Part of a small language model's weights.
Size: 8 layers, 56.3M parameters.
Training: a variant of Adam for these matrices, 1036M tokens, 3953 steps.
MLP neurons of a small language model. Each row is named by its layer, matrix (gate and up: input weights) and neuron, and shows model dimensions 128-191. Each number is 128 + 32 x the weight over its row's rms, rounded and kept within 0 to 255. A neuron's up and down rows have the sign that makes its largest values positive.
A block is one neuron, or neurons of one layer that tend to fire together. After each block is what it responds to, as a language model described it from the Wikipedia text at the highest values.

L2.gate82 [154 168  80 146  34 148 162 108 105 120 145 164 212 135 151 177 192 129 182 137 138 110  89 169 125 116 175 144 164 133 157 106 123 132 139 100 100 128 125 114 151 111 117 107 163 102 165 109 164 155 174  84 117 104  93 128 153 113  96 119 121 148 155 172]
L2.up82 [103 120 123 163 101  78 133 118 201 157 127  81 146 164 167 114  99  84 103 119  64 165 116 139 171 107 137 106 153 142 153  81 159 162  90 180  82 150  90 111 180  51  97  72 157 161 129 134 191  94  80 122 159 143 170  69 180 167 129 126 165 148 166 166]
L2.gate108 [136 165  97 166 163 150  90  76 103 184  99 187 132 131 152 113 158 105 123  88 147 132  97 136 165 198 175  26  97 104 124 106  76 178 106 139 148 137 221 105 126 117 125 158 160 121 186 116 134  99  64 155 108 168 192  77  80 149 126 117 138 116 143  53]
L2.up108 [143 100  95  98  87  97 101  62  90 111 106 131 117  91 167 148 115 124 108 101  94 114 108 129 143 194  58 104 158 175 156 130 126 126 113 111 123 179 146 120 173  92 176 150 120 144 129 187 107 122 189 107 177 161 199 144 179 153  83 142 137  76 124 142]
L2.gate129 [129  89 149 157 116 142 117  86 128 105 121 155 187 172 167  97 146 102 134  86  91 155 128 104 165  97 112 141 199 163 161 139  70 160 148 165  66 147 169  66 150 162  86 136 144 147 163  83 105 114 130  90 102 110 177 157 142 114 101 135 158 149  97 142]
L2.up129 [ 93 170 106 197 146  93 117  71 185 118 171 133 124  88  89 112 139  81 116 110 143 161 166  94 136  78 101 104 133  85 147 146 178 166 132 122 112 143 116 135 191 166 143  72 169 145 140 148 142 127 116 137 147 154 161 129 100 118 150 136 130 116 112 195]
L2.gate196 [108 141 180 115 115 104 200  58  91 128 133 130 113 120  93 135  96 123 186 152  86 144 104 126  68 101 129 148 156 189 100  91 105 147  39 110  79 182 125 142 185 125 133 157 120 143 123 130 116 129 143 118  65 135 154 162 136 161  73 106  90 113 194 171]
L2.up196 [196 143 116 107  94 110 142 171 171  69 118 137 140 174 175 135 156 163 185 127 116 179 129 141 113 123 102 158 167  91 130 119  81 152 169 170 110 134 142 139 147 179 124 160 126 120 128 128 178 136 104  38 104 150  82 207 109 134  81 109 117 118 186 145]
L2.gate263 [166 116 137 172 115 116 131 167 138  96  70 132 175 146 155 122 142 132 125 143 133 120 142 105 186 137 108 142 145 121 136 112 166 153 126 125 132  79 103 140 156 167 133 141 157  88 142 154  85 124 132 112 129  76 165 154  64 158 119  84  79 154 126 191]
L2.up263 [130 115  92 156 160 119 125 144 176 132 126  61 119 129 136  97 157 139  96 116  99 175 128 108 163 107 134 113 136  89 146 161 171 132 103 178 132  72  68 152 189 143 141 145 154 129 149 158  67 137 142 136 138 102 140 144  48 208 127 115  10 133 118  97]
L2.gate945 [213 152 145 108  94 151  83 110 156 113 130 160 229  94 134 129 122  72 124 152 161 118 114 127 130 109 105 102 132 142 101 125 119 169 106  88 124 104  96 149  97 192  84  80  76 145 111 108 165 179 122  73 146 131 158  80 175 121 117  86 182 153 122 133]
L2.up945 [ 75 180  93 147 101 117 134 134 167 118 112 126  84 132 106 154  98  98  92 153 130 134 142 100 156 129 149 120 199 165 133 115 164 105 175 135 102 155 146 144 156 166 165 129 137 129 144 131 136  80 126 128 116 159 112  80 117 164 120 162 161 145 116 213]
L2.gate965 [129 144  94 111  69 154  80 124 108 150 125 142 166  67 164 160 140 132 138 132 171  97 122 118 126 168 169 115 133 107 156 101 125  77 132 143 108  72 144 115 125  89 152 124 118 129 154 108 216 163 143 103  96 116 125 126 121  96 111 153 116 126 150 102]
L2.up965 [135 105 101 178 136  71 141 104 203 137 139  74 189 144 121 119 158  79 142 155 107 161  58 127 118  54 144 209 103 121 162 115 162 129  98 133  98 160  79  94 130 183  79 167 183 100 159 100 136 122  88 122 146  82 106 152  99 169 151  99 134 140 185 182]
L2.gate1530 [ 99 124  86 160 130 175 150 109 202 150 173 139 117 115 124 132 111  57 100 134 115 133 102 176 126 112 152 126 170  76 129 115 115  85 141 149 161 135 168 128 112 121 112 154 179  97 121 111 134 157 189 101 136 148 138 119 139 119  80 183 163  98 152 149]
L2.up1530 [171 124  62 173 119  99  92 118 137  79  88 144 136 224 171 154 142 134 195  83 182 151 118 173 148 137  95 112 132 121 136 135 134 134 146 120  89 159 125 153  89 138 141  74 118 120 173 131 128 169 145  89 149 176  86 106 119  91 164 140 132  63 140 165]
Description: Periods and combined closers that end a sentence, such as . or ." or ). or ".', across any Wikipedia prose, often followed by a line break or a new sentence.

L3.gate162 [ 71 119 141 146  83 149 148 115 134 158 105 128 164 137 113 135 132  83  66 119 110 122 165 121 156 128  81 118 152 155 126 121 156 133 107 138 167 152 136  61 126 183 129 150 115  95 152  72  98 125 136  99 144 145 139 135 186  95 129 135 165 158 122 215]
L3.up162 [124 146 153 127 123 188 107 125  79 147 176  77 139 146 146 128 147 118 113 109 132 189 158 104  88 134 137  77 126 116 178 123 189  94 139 126 142 149  88  96 100 167 152  98  55 188  81 127 120 157 114  74 141 139 155 108 122 169 168 139 154 164 157 112]
L3.gate559 [124 137  99 146 190 142 106  67 134 180  95 154 123 127 142 160 102 188 126  77 141  99 131 211 131 119 148 110 154 171 137  98 164  89 162 153 141  61 110 142 133 141 167 149 135  92  67 138 231 152 154 127  60 122 157 144 144 125  51 147 154 163 117 105]
L3.up559 [166 158 163 145 145 125 160 104 129 154 203 164  82 152  63  82 154 132 162 133 106 159 156 161 141 138 111 223 142 157  91 140 128 102 123 146  99 100 147 145  53 186 132  87 148 160 158 162 157 108  95 101 140  76 119 144 145 118 103 177  83 129  67  92]
L3.gate564 [189 121  86 187 112 126 125 137 172 157 210 109 122 131 121 135 149 116  91  59 152 128 134 191  92  93 152 153 121  92 113  72 121 103 142 152 100 138  86 125 114 118 158 148 177 136 133 151 123 150  98 136 157 112  61 181 139 115  96 120 111 123 107 101]
L3.up564 [145 156 107 165 158  95 120 125 135 175 164 111 121 107 157 137 151 104 122 169  68  96 155 170 164  94 132  85 130 105  73 139  88 106  83 172 187 129 152 119  73 107  61 161 129 125 102 137 165 164 138 120 134 152 112 146 129 107 160 108  97 143 113 139]
L3.gate1088 [126  67 120 159 187 159 119  78 124 164 111 146 104 167  99 142 133 167 111 237  62 142 122 136 129  90 138 116 163 106 133 136 135 151  80  89 149  51 154 155 135  45 122 117 129  85 173 155 113 135  81 116 233 169 116 137 108 122 154 165 190  95 172 162]
L3.up1088 [193  89 171 135 132 111 118  92 165 152 130 146 149 133 109 149 159 169 133 171  94 180 164  98 168 123 150  72 114 146 132 112 162 137  84 160 110  87 141 151 128 121 146 162 120  85 103 165 134  89 105  85 133 153 194  92  89 123 130 140 124  91 119 132]
L3.gate1194 [112 149  83 177 164 120 131 175 151 128  70 169 143 161 162 122 152 137 109 157  62 171 111 162 154 191 160 110 138  91 152 112 156 112 162 136 143 158 151 120  91 177 108 114  85 122 117  75 118 105 122  95 133 103 162  89 131 166 111 134   4 163 113 118]
L3.up1194 [168  83 173 176 154 196 134 136 167 181 123 116  97  87  98  55 177  80  55 120 107 138  73 150 101 132  95 150 132 186 137 100 125 168 142 111 113 156 160 102 151 143  88 131 112  51 130 155 158 111 139 149 181 139 102 164 138 143  92 183 115 181 123 119]
L3.gate1223 [114 165 144 156 151 113 110 151 184 115 104  98 109 110 147 180 119 191 113 105 112 170 114 130 113 155 195 139 165 146 129 142  79  80 117 128 106  68 149 177 149 108 184  44 175 156 175 150 163 123 177 121 111  76 114 115  87 103 177 182 106 130  79 124]
L3.up1223 [126 136 104 155  82 132 185 188 107 108 106 198 138 101 104 129 130 155 171 140  97 108 104 184  86 117 198  73 192  92 127 132 138 155 139 139 152 102 161 186 143 149 154 115 102 117 137 122  89 161 160 143  59 124 145 119 144  88 161 154 113 112 108 147]
L3.gate1349 [134 114  85 124 135 119  82 104 164 106 108  76 121 142 150 158 162 149 122 124 132 155  97 214 130 111 153 131 122 121 139 123  94 125 123 215 101 160 173 156  90 177 117 186 157 135 162 106  81 154 175 189  98 159  63 111  94 161 135 131  99 105 120 104]
L3.up1349 [103 125 155 141 107 157  99 182  97 147 198 153  99 171 148  82  92 128 150  73 167 100 165 129 132 142 121  74 160 163  71 129 133 149 113 171 111 109 101 144 134 153 130 132 102 141 128  95  89 151 156 130 155 102 105 135 106 178 199 157 149  88 188 104]
L3.gate1441 [107 124 110 230 165 151 183 152 153 136 149 126 172 167 165  92 191 164  58 173 145 170 193 177 122 148 166  65 139 143 119 131 172 121 141 126 153 107 133 122 139 104 148 154 170 123 112 139 127 169  89 162  99 188 136 127  96  88 166 160  49 140 113  74]
L3.up1441 [140 125 151 148 104 111 142 113  92 149  69 137 123 218 129 147  63 120  77 124  98 105  72 165 165 199 131  90 144 107  41 120 106 112 135 158 111 118  78 147 108 157  65 134 127 125 124 149 125 109 119 114 125 192 121 116 126 119 159 164 105 153 149 119]
Description: Final token of proper names, mostly cities, countries and taxonomic family suffixes, in tables and comma lists, e.g. Stockholm, Vienna, York, -idae, II.

L3.gate87 [105 105  95 133 168 100 113 113  79  88 128 108  88 144 162 151 130 139 160 174 129 130 111 102 164 112 149 130 103 120 156 136 127 162 182 130 141 123 185  67 164 113 152  85 138 148 134 117  90  96 122 168 189 122 140 149 101 132 159 161 138 155 111 129]
L3.up87 [117 141 152  88 128 154 139 115  89 131 121 140  94 160  86 169 111 105 142 117 134 131 132  72 143 123 138 158 116 128 166 171  76  94 123 133 116  88 157 165 152 129 133 123 123 108 105  98 125 131 161  97 139 103 105 158 108 122 102  99 110 132 199 126]
L3.gate112 [118 173 136 194  76 103  97 129 127 129 134 124 158  74 144 172 115  79 101 143 101  93 139 156 116 144 117 116  97 118 100 120 166 148 172 132  97 128 165 151  95 171  71  95  81 121  64  34 127 117  95 135 175 169 147  96 158  91 114 203 109 113 121 129]
L3.up112 [124 102 157  81  67 113  96 139 173  85 192  98 133 114  76 136 159  93 148  90 107 187 159 147 153 125 122 177 126 219 149 120 116  85 184 162 187 130 164 149  89 144  86 174 161 141 133 129 101 132 137 169 148 173 128 148 133 131 134 184 177 136 153 122]
L3.gate424 [ 94 181 125 173  58 123 107 129 120 154  89 161 133  74  84 135 151 118 166 118  57  72 159 132  80 125 139 162 142 155 115 100 115  99  79 163 138 102  70 163 104 208  52 129  88  85 113  70 147  56  90 149 126 122 128 139 167 158 128 171 139  88 119  85]
L3.up424 [108 126 147 113 126  94 145 192 122 105 134  90 155 111  93 147 109 161 144 114 110 141 157 156 156 119 182 175 135 127 126  94 197 143  87 126 140 168 136 133 145 164  98 131  89  65  59 107 144  63 170 122 172 156 145 148 124 178 102 137  32 121 106  83]
L3.gate792 [139 128 142 158  86 116 114 121 122 150 149  77 161 107 131 107 156 113 127 114 114 140 127 131 101  83 112 146 152 106 107 142 130 137  77 118 136 105 110 148 150 190 102  97 110 127  76 101 174 145 113  80 114 149 145 128 140 174 150 104 169  98  91  85]
L3.up792 [ 90 131 166 111 132  85 119  82 122 160 123  91 190  73 101 102 135 146 139 200  91  93  94 112 144 111  94 195 119 152 123 125  83 139 140 139 164  91 121 105 129 155  71 165  79  43  86 139  85 126 112 118 112 122 125 201 142 113 161 128 105 160 190 124]
L3.gate795 [215 115 133 150  73 124 125 126 131  87 131 149  79 129  87  82 142 127 166 178 128 115  89  95 136 144  94 175 125 184 117 153 147 157 129 127 118 120 143 117 128 146  82 124 122 138 135 119 137 125  78 129 162 120  95 146  77 177 140 101 131 126  99 145]
L3.up795 [167 126 108 130  75 123 133 122  70  56 128 128 157 129 135 168 134 130 128 123 110 122  85 150 164 156 143 147 164 118 147 153  81 181 101 168 133  73 199 137 153 124 127  42 146 142 102  93 175 110 162 193 161 104 156 105 166 129 160 153 181 120 211 160]
L3.gate836 [ 97 115 155  87 168  66 179 150  75 115 126 100  94 144 109 142  85  69 132 141 144 177  89 180 151 113 203 143  72 148 108  21 104 175 143 117 158 133 116 136 211 153  94 109 113 118 106  47 126  65 104  66 164 144 129 120  72 137 171 102 140  87 158 125]
L3.up836 [124  95 111 127  99 124 154 154 125 197 144 135 131 125 131 145 148 101 122  94 110  97 131 133 160 105 156 129  97  91 184 106 155 161 175 132 137 115  94  83 102 145 121 185 174 131 144  90  82  67 170 131 142 130 110  97 118 126  68  98 204  97  45  61]
L3.gate1208 [116  77 157 123 159 130 208 134 141 117 106 149  98 173 129  72 172 167 117 161 119 171 111 188 111  90 138 184 110 183 126 181  75 114  97 107 190  64 136 157 201 157 102 176 141  94 155 117  69 155 131  91 189 113 124 130 108 115 202 131 111 131 186 125]
L3.up1208 [114 129  97 131  66  72 104 113  94 199 130 146 148 111 152 170 121 167 117 167 154  97 125 102 162 161 107  96 136  97 100 104 110 110 102  69 152 158 137 111 185 124 110 139 125  91 124 158 121  71 121  83 122 135 131 154 142 141 130 140 186 140 103 136]
L3.gate1339 [116 134 143 152 137 113 115  82 105 124 106 103 131 152  99  73 114 168 134 121 106 110  66 187 106  97 135 190 113 124 115 146 145 121  66  96 177 112 172  82 140 194  86 107 215  53  97 158 111 120 127 111 155 138 147  91 121 124  81 177 156 187 125 155]
L3.up1339 [ 74 163 106 152 100 113 174 118 131 123 102  67 130  70 129 146 124 103 135 139 134 137  98  50  88 116  78 146 115 163 125 118 118 174  97 190 164 160 141 148 115 168 114 131 132 111 102 114 131 130 108  68 147 132 101 141 123 162 113  93  71 117 112 140]
Description: Final pieces of adjectives or participles modifying a noun, often hyphenated compounds, e.g. -controlled, -powered, unpretentious, unconventional; also "and"/"or" linking adjectives.

L2.gate23 [123 183 116 166 100 197  73 159 160 122  93 135 109 137 101 120 103 142 103  92 130 141 150 120 122 171  85 108 172  86  47 142 125 165 119  70 187 124 148 179 130 104  57  91 186 105  95 113 174 164 110 144 127 144  93 100 175 104 135 125 134 119 114 133]
L2.up23 [156  78 164 170  53 180 145 161  89 170 132 150 204 127 138 136 110 133  95 120 117 110 152 124 141 108 129  60 142 140 181 227 139 155 148 149 135 125 127 109 154 132 196 165 163 128 144 167 138 143  72 140 128 144 155  99  84  41 139 147 125 132 141 104]
L2.gate347 [188 139 181 127 129 131 129 113  65  82 137 107 100 119 105 182 152 106 145 144 101 133 141 157 135  71 101 173  99 169 179 188 123 132 129  96 166 123 172 108 150 124  95 111 144 145 154 162 161 123 105 115 102 102 158 150 155  60 116 133 188  88 109 163]
L2.up347 [ 93 170 131 157 154 146 117  86 111 160 102 166 110 107  56 104 174 113 108 133  88 146 142 122 155 139 102 128 115 154  83 173  89 133 164 200 140  92 128  57 183  75 145 139 166 103  74 165 129 124  74  94  75  96 137  85 142 180 142 158 113  96 103  79]
L2.gate679 [131 116 145 140  86 136  62 157 169 123 114  71 147 194 109 150 104 167  95 146 139 170 110 154 107 204 140 169 169 132 116 115  99 156 141  93 186 132  62 154  61 105 176 134 210 142 127 155 101 122 151 156 150  83 185 120 112 168 174 136 142 138 100 116]
L2.up679 [ 97 130 138 178 119  92 115 109 146 135 104 130 141 134  44 111 131 133  73 153 114  65 160 123 114 144 143  97  33 155 135 114 115  81 170 121 142 143  78  83 131  95 109 142 116 113 101  85 136 134  85 114 169 118  56 134 199  87 174 122 119 118 206  97]
L2.gate682 [127  95 142 119 131 216 200 143 114  84 115 170 138 152 161 145 120 161 139  79 194  81 133 101 193 183 117  95 147 138  89 102 123 193  93 146  99 105 150  64 138 106 127 163 171 117  94 139 116 127 118 129 103 175 185 101  96 135  98 131 114 142 118 118]
L2.up682 [128  91  86 109 119 131 122 107  86 180 141 166  89 126 136 136 143  56 144  85 125 165 121  97 134 120 197  83  71 118  84 131 105 121 116 120 145 137 142  80 188  78  80 117 146  56  93 199 187 162 141 175 182 150  79  92 140 128 124 126 186 139 118 133]
L2.gate849 [151 139 194 197 120 126 111  75 107 196 153  99 136 133  86  94 150 105 123 138  97 121 189  61 121 130 117  84 155 164 146 176 121  82 159 134 143 100 126  83 133 108 148 169 142 131 156 161 170 146 100 119 138 151 159 140 145 117 161  70 194 135 124 111]
L2.up849 [137 113 122 147 109 152 140 126  89 122 121 136  83 124 126 116  80 135 149 120  80 101 100 102 184 109  95 114 136 155 109 124  73 133 140 181 114  93 109 182 101 141 157 123 157  69 137 122 113 122  81 115 122 127 150 110 158 108 180 165 130  88 129  82]
L2.gate942 [ 70 134 182 156 152 134 182 118 133 131 116  63 158 174  57 156 151 110 181 125  97 118 153  93 131 164  77 151  74 104 106 111  48 137 132 117 192 128 107 137 149 124 148 160 117 117 129 114 129 128 118  67 158 125 117  90 146 102  77 168 115  95 111 127]
L2.up942 [105 109  87  71 103 136 164 152 102 155 124 178 144 131 105  96 130  86 106 109  76 165 108 124 133 148 139 102 120 120 133  76 123  63 127 110 139 144 146 154 136 124 165  72 135 150  82 116  93 116 101 122  88 137 105 118 159  99 135 166 170 158 164 100]
L2.gate1098 [100  80 133 133  70 143 109 113 162  95 173 131  80  73 104 133 117 136 119 188 118 173 147 126 101 113 137 161 128 134  69  74 141 179 130 127  96  61  73 122 105 128 102 165 157 130 130 141 153 121 134 143 123 116  80 151 176  99 194 163 122 119 150 160]
L2.up1098 [ 89  57 157 152 107 162  56 137 101  83  95 103 149 105 108 117 111 180 189 127 112  89 135 154  47 167 151 117 134  80 131 207 106 174 149  97 156 118 171 139 131 141 154 122 115 136 150 136 146 116  84 164 138 113 107 123 163 147 127  89  96 187 153  90]
L2.gate1204 [143  99  74  64 164  61 162 144 139 109  88  89 133 153 136 134 126 137 120  95 138 137 118 167 138 125 163 143 156 129 176 129 105 213 108 156 131 168 134 110 182 140 132 170 183  51 118 133 147 147 115 159 158 105 184 113  83  94 132  79 125 127 130  96]
L2.up1204 [ 69 136 152 116 124 161 161  84 155 114  97 127 176 110  69 163 163 126  90 131 111 106 144  35  97 154 116 174 120  93 116 109 115 157  99  96 186  95 160 167 168 128 103 117 109  99  85 176 102 107 167 103  60 116 117 159 180 107  81 154 158 141 192 129]
Description: Names of cities, states and countries, usually after a comma, in, of or a table bar, as in Frankfurt, Vienna, Connecticut, Pakistan.

L2.gate101 [147 141 143 117 152 131 139 103 132 172 139 140 157  74 124 153 127 107 129 121 124  96 158 120 138 159 165 118 135  71 136 143 152 161 133  97 161  91 163 123  54 207 107 192 170 136 119 124  85 127 153 155 142 121 138  88 125 149 109 162 198 112 150 120]
L2.up101 [183 127 154 147 103 174 105 161 107 110 123 119 111 143  88 123 111 165 122 130 142 174 206 114  95 166 150 148  92 137 104 133 146 114  61 147 136 107 159 157  73 189  58 179 124 126  77 103  96  62  80 125 108 149 127 113 143 117 136 119 152 116 114 117]
L2.gate145 [ 91  89  75 165 156 179 133 112  92 133  99 120 129 124  77 146 102 176 112 145 173 119 143 177  77 161 175 151 206 178 176 134 159 103  93 133 130 134 130  62 124 146 154 207  86 103 156 121 115 116 161  99 128 164 181 134 150 168  88 152 133 157 111 132]
L2.up145 [121 150  88 118 132 101 166 139 219 137 187 127 135 151 142 118 151 155 147 149 127  96 122 180 170 113  91 197 108 162 149  38 150 104 131 105 157  71 112 169 143 158 124 105 175 165 119  79  75 130 141 165 128 131  95 127 162 119  57 162 106 133 150  90]
L2.gate185 [136 109 147 143 137 181 134 138 154  97 163 181 159  94 173 161 103 168  97 123 171 180 121 103 115 129 135 206 146 117 173 130 157 187 172 155 103 111  93 163  95 109 137 123 118 196 101 116 147 136 161 165  82 139 161 144 104 153 122 178 111  91  89 165]
L2.up185 [143 138  71 117  76 132 126 189 109 138 124  61 133 147  59  86 128  81  97 145 133  86  77 102  79 188 136 192 127 158 122 139 105 165 105 107 111 134 153 165 110 135 177  85 119 146  78 127 142  88 136 195 116  86 176 140 110 118 148  76 153 112 157  57]
L2.gate378 [112  79 122  89 116 101  94 134 151  99 115 110  84 139  63  78 153  79 156 202 132 180 120 110 104  99 101 119 159 135 177  86 164 129 162 110 115  98 121  95  95 137  34  98 103 105 148 132 166 126 110 156 114 108 195 131 139 129 101 130  91  88 110 113]
L2.up378 [171 110 177 156  72 106 142 155 121 126  98  92  95 159 109  99 164 157  61 106 128 136 159 137 113 102 167 220 118 125 152 100 115 141 120 153 134  93 138 165 174 209 137 134 105 111  99 109 158 142 168 121 135 170 108  88 148 131 142 159 114 160 109 113]
L2.gate486 [138 116 125 137 142  93 120  91 159 153 117  74 115 109 147 179 141 189 128 148  92 105 135 157 129 176  48 185 135 116 173 169 116 162 120 107 137  85 199 136  54 152  94 132 173 115  69 157 115 199 188 106 119 116 108  59  90 121 136  81  86  90 153 163]
L2.up486 [ 88 110  98 166 109  61  88 117 140 130 111  92 131 135 197 143 104 170 157 134 132 103 132 111  92 142 145 147 112 155  95 139 113 151  95 159 172 126 120 128 127 100 123  96 221 167 173 148 113  92  78 118 193 153  90  67 149 155 172  73 123 112 123 109]
L2.gate593 [178 136  64  54 133  99 128 151 108 122 121 110 127 106  90 168 107 128 143  80 117 175  88 179 146  89 119 194 140 129 164 150  90 166 130 132 142  88  86 131 145 129 165 176  84 148 181 107 108  95  89 128 136 141 125 174 119 141 175  87 147  84 130 131]
L2.up593 [125 103  50  98 102  92 147 104 103 185 101 126 150 219  58  95  86 125 150 172  94 108 133 121  90 121 120 127 183  80 135 140 205  70 120 164 116  67  72 143 123 111 119 175 120 114 169 133 147 146 132 124 116 129 187  98 117 135  90 135  82  89  98 138]
L2.gate726 [142 122  68 123  80  91  68 122 224 128 131 108 106 100 118 108 168 148 142 109 173 174 134 140  87 110 148 101 144 147 166  78  90 127 116 135  97 103 101 186  96 197 114 113 114 112 159  62 152 125 156  78 167  98 151 116 129 102 148 134 115 146 158 167]
L2.up726 [112 110  97 110 165 100 113  90 115 110 148 140  84 103 118 129 126 132 109 102 143 158 168  61 134  88 134 143 114 106 170 178 144 148  66 168  78 104 159  87 104  99 154 136 145 135 169 143  91 110 107 129 130 112 167 107 110 101 152  79 149 149 153  95]
L2.gate1032 [171 163 134 106 118  92 163 130 129 104 118  95 113 125 152 112 113 107 129 111  95 124 117 147  88 123 103 115 106  69 125 116 126 175 150 178 156 129 182  96 140 139  93 117 203 156 141 162 115 107  37 199 191 133 135 146 166 105 156  15 157 106 122 149]
L2.up1032 [104 102 105 164 144 171 139 119  76 142 156  95 110 188  98 138  97 190 103  73 118 166  80 117 104 159 104 178 110 147 127  85 155  82  98  66  63  83 154 138 157  58 122 116  88 162 109 129 132 121 194 114 125 100 120 206 137  88 171 148  73 144 149 161]
Description: Past participle tokens or their -ed/-ated/-ized endings, mostly passive or adjectival after be/was or a prefix, such as enhanced, recognized, consolidated.

L5.gate1510 [149 165 152 114  99 143 125 141 147 109  99 116 130 121  76 111 122 104 119 113  89 128 146 143  96 151 164 143  74 172 110 130 161 149 130  95 116 147 138 140  97 139 158 172 176 122 156 148 152 199 180 120 151 173 139 144 127 138 100 156 121 215 153 102]
L5.up1510 [134 106  73 141 127 125 130 134 142  97 183 141 126 158 128  78 114 112  79 121 139 156  96 155 194  99 112 163 106 115 173 180 168 141  86 131 129  77 119 191 129 105 152 102  61 131 109 169  97 184  88  54  99  88 148 157 105 108 107 183 142  64 102 141]
Description: City and place-name tokens, often word-final pieces after "in" or "the", such as Paris, Sydney, Copenhagen, Halicarnassus; also the word piece "or".

L5.gate646 [132 166 144 155 116 123 104 102 108 152 139 110 148 103 106 191 145  74 133 101  54 121 124 143 153 175  80  59  65 151 159 126 104 140 160 145 116  90 147 124 118 118 157 128 165  79 142 159 137 108 151 111 163 107 129 126 101 152 129  83 119 124 187 115]
L5.up646 [124 113 130 116 103  70 146 155 175 108 165 101 135  91 169 125 139 135  76 134 115 104 136 168 121 158  69 116 141 148 130  97 208 166  75 158 136 149 117 148 116 131 158 102 129 190 157  90 172 120 120 113 104 150 122 162 105 157  83 176 112 127 160 127]
Description: Fires on adjectives or their final suffix pieces, often predicative or after "the", such as critical, vital, difficult, essential, famous.

L5.gate720 [168 148 129 133 134  79 123 137 108 129  87 170 190 150 189 139  92 143 100  94 128 126 134  83  89 160 102 129 106 140 153  78 155  87 124 152 121 130 129 141 173 180 133  99 155 160 141 140 142  90  87 103 195 123 168 127 148 106  95 116 128 108 160 136]
L5.up720 [ 87 160  66 168 146  59 109  93 104  95 114 145 149 179 134  61 140 174 141 115 188 169 113 165 128 126  94 127 123 145 174  83 125 127 110 155 136 178 137 127 175 186  96  85 132 159 145 106  95 176 123 166 111 165 183  86 107 134 109 151 130 173  74 133]
Description: Final periods closing long, multi-clause narrative or factual sentences in articles, such as "frees Barbara." or "leader in Wales.", followed by a new sentence or paragraph.

L3.gate21 [104 195 119 136 179 106 104 124 142 147  81 155  54 155 173 175 177  91 109 122 143 168 143 206 133 144 145 128 164 129 115 118 161 136 134 116 101  51 116 103 100 155  97 151 158  80 106 120 118 113 155  98 134 122 153 126 194  83 153 101 158 157 119  97]
L3.up21 [154 103 121 143  62 119 161 129 119 157 105 101 175 204 213  65 117  91 137 124  78  96 138 119 146  56  86 109 189 138 122  64 142  59 170 132 115 156 131 119 164 116 154  97 105 173 119 113 141  35 107 130  98 209 145  80 151 166 123  90 148  87 154 108]
L3.gate389 [163 159  94 201 103 111 229  81 142 148 149  98 157 154 118 146  92 196 182 148 119 118 161 141 148 135 145  99  67 102 119 117 136  93 112 101  78 163  98  89 113  79 115 184  95 161 104 128  90 187 141 140 174 157 123 133 117 131 129 113 107  98 140 103]
L3.up389 [164 151 176 150  66 115 137 105 154  93 122 176 121  99  98 118 113 132 112  93 179 176 154  85  99 202 156 128  54 201 139 176  89 103  76 154  82 117 159 125  94 159 113 100 167 134 102 126 157  56  62 112 145 134 151 134 168 159  87 131 208  92 136 113]
L3.gate403 [123 147 140 183 106 115  86 124 166 105 103 171 126  77 132 108 122 140 147 140 117 124 106 155 155 113 144  92 123 110 134  83  35 160 154  58 134 144  90 119  60 114 134 106 134 149 131  22 160 156  83 124 146 121 148  98 122 149 119 133 144 171 143 114]
L3.up403 [165 132 112 135 109 147  66 111 144  94 147 130 145  75  70  86 116 101 151 136 182 150  77  99 119  68 106 144  28 197 141  51 116 119 114 143 107 165 126 148  72 122 111  88 128  89 136 111 167 119 136 122 103 176 113  95  83 128 110 127  88 124 141 162]
L3.gate486 [126 136 119  82 144 150 145 167 140  83  92 139 146 133 118 153  84 124 147 141 134  90 141 145  92 140 186 137 129 162  89 146 157 122 163 148  58 114 145 176 136 181  83 151  97 114  97  69  80 100  77 112 167 129 206  69 161 161 170 141 114  95 101 142]
L3.up486 [ 97 139 137 107 105 158 117  93 176 115 102 130 145 173 143 174 143 107 154 169  69 128 156 138 130 163 150  89 188 115 136 137 149 114 132 128 107 143 155 145 182 168 149 132  99 110 151 115  93 160 124 165 121  93 124  75 175 138 181 107 173 126 177 171]
L3.gate515 [ 74 120 128  98 119 179 211  78  74 112 123 147  99 176 108 138 140  97 126 195 133 140 138  83  96 113 169 104 152 144 177  72  99  91 128 138  94 141 106 147 143 184 148 116  70  73 151  69  87 157 107 117 142 115 123 123 121 166 108 103 165 121 150 170]
L3.up515 [108 159 147 107  72  80 163  61 126 144 118  73 167 149 157 108 115 203 126 101 183  89 145 154 167 142 147  92 109 163 131 100 121 125 172 133 103 158 111  89 145 134 119 142 163 125 168  75 140 133  72 169 161  76 151  88 180 157 119 119 171 124 184 158]
L3.gate785 [115  86 154 185 136 106  97  61 121  83  98 111  92  87  76 103 154 129 116 155 131 166 152 114 112 134 160 132 187 175  94 118 156 155 107 135 107 131  79 121 101 143 119 140 101 108 141  84 104 109 115  90 178 105  52 127 146 117 137 105 168 125 119 143]
L3.up785 [123 123 138 175 140  84 164 140  82 134 144 141 124  57  99 128  89 135 197 174 175  95 205  80 157 143 103 156 166 155 170 133  80 167 113 139 104  94  85 156  92  57  62 117 127 169 130  88 121  60  82 105 195 142  87 111 172  82 122  45 105 149 181 120]
L3.gate816 [ 89 160 139 183 106 157 154 116 112 140 132 125 133 170 128 135 151 123 169 126 110 171 139 141 181  76 113 161 173 201 151  98 154 163  83 111 108 191 129  89  97 171  52 103  59  90 114 112 169 146  70 166  92  80 217  77 149 226 148 115  91 129 139 141]
L3.up816 [146 135 101 167 119  92  98 102 169  77 109 140 137 128 148 116 115  57  82 160 117 121 186 120 106 119  97 165 161 112 110 112 127 131 127  91  70 128  97 108 165 115 146 168 111 133 212 172 129  87 118  72 119 124 178 149 136 151 131 120 221  50 108 139]
L3.gate1071 [110 168 111 228 111 130 175  86  79 113 135 124 139 142 143 106 130 164 112 128  95  82 123  63 118  91 172 163 113 158 167 179 167 143 119  67  87 121 110 138 118 132 126 102 113  98 123  99 148 164 172 125 154  70  17  73 129 165 117 166  85  93  79 167]
L3.up1071 [168 123 163  92  88 163 109 148 137 111 133 107 156 135 125 146  64 143 139  80 128  96 125 152  93  87 150 203 136 124 126 163 122 120 107 167 164 121  96 125 133 114  58  86 119 120 224 112 135 153 148 143 146  74 146  99 110 144 180 108  82  57 164 117]
Description: Clause-ending punctuation and conjunctions closing a full clause before a new one, especially contrastive but after a comma, plus commas, periods, and "and".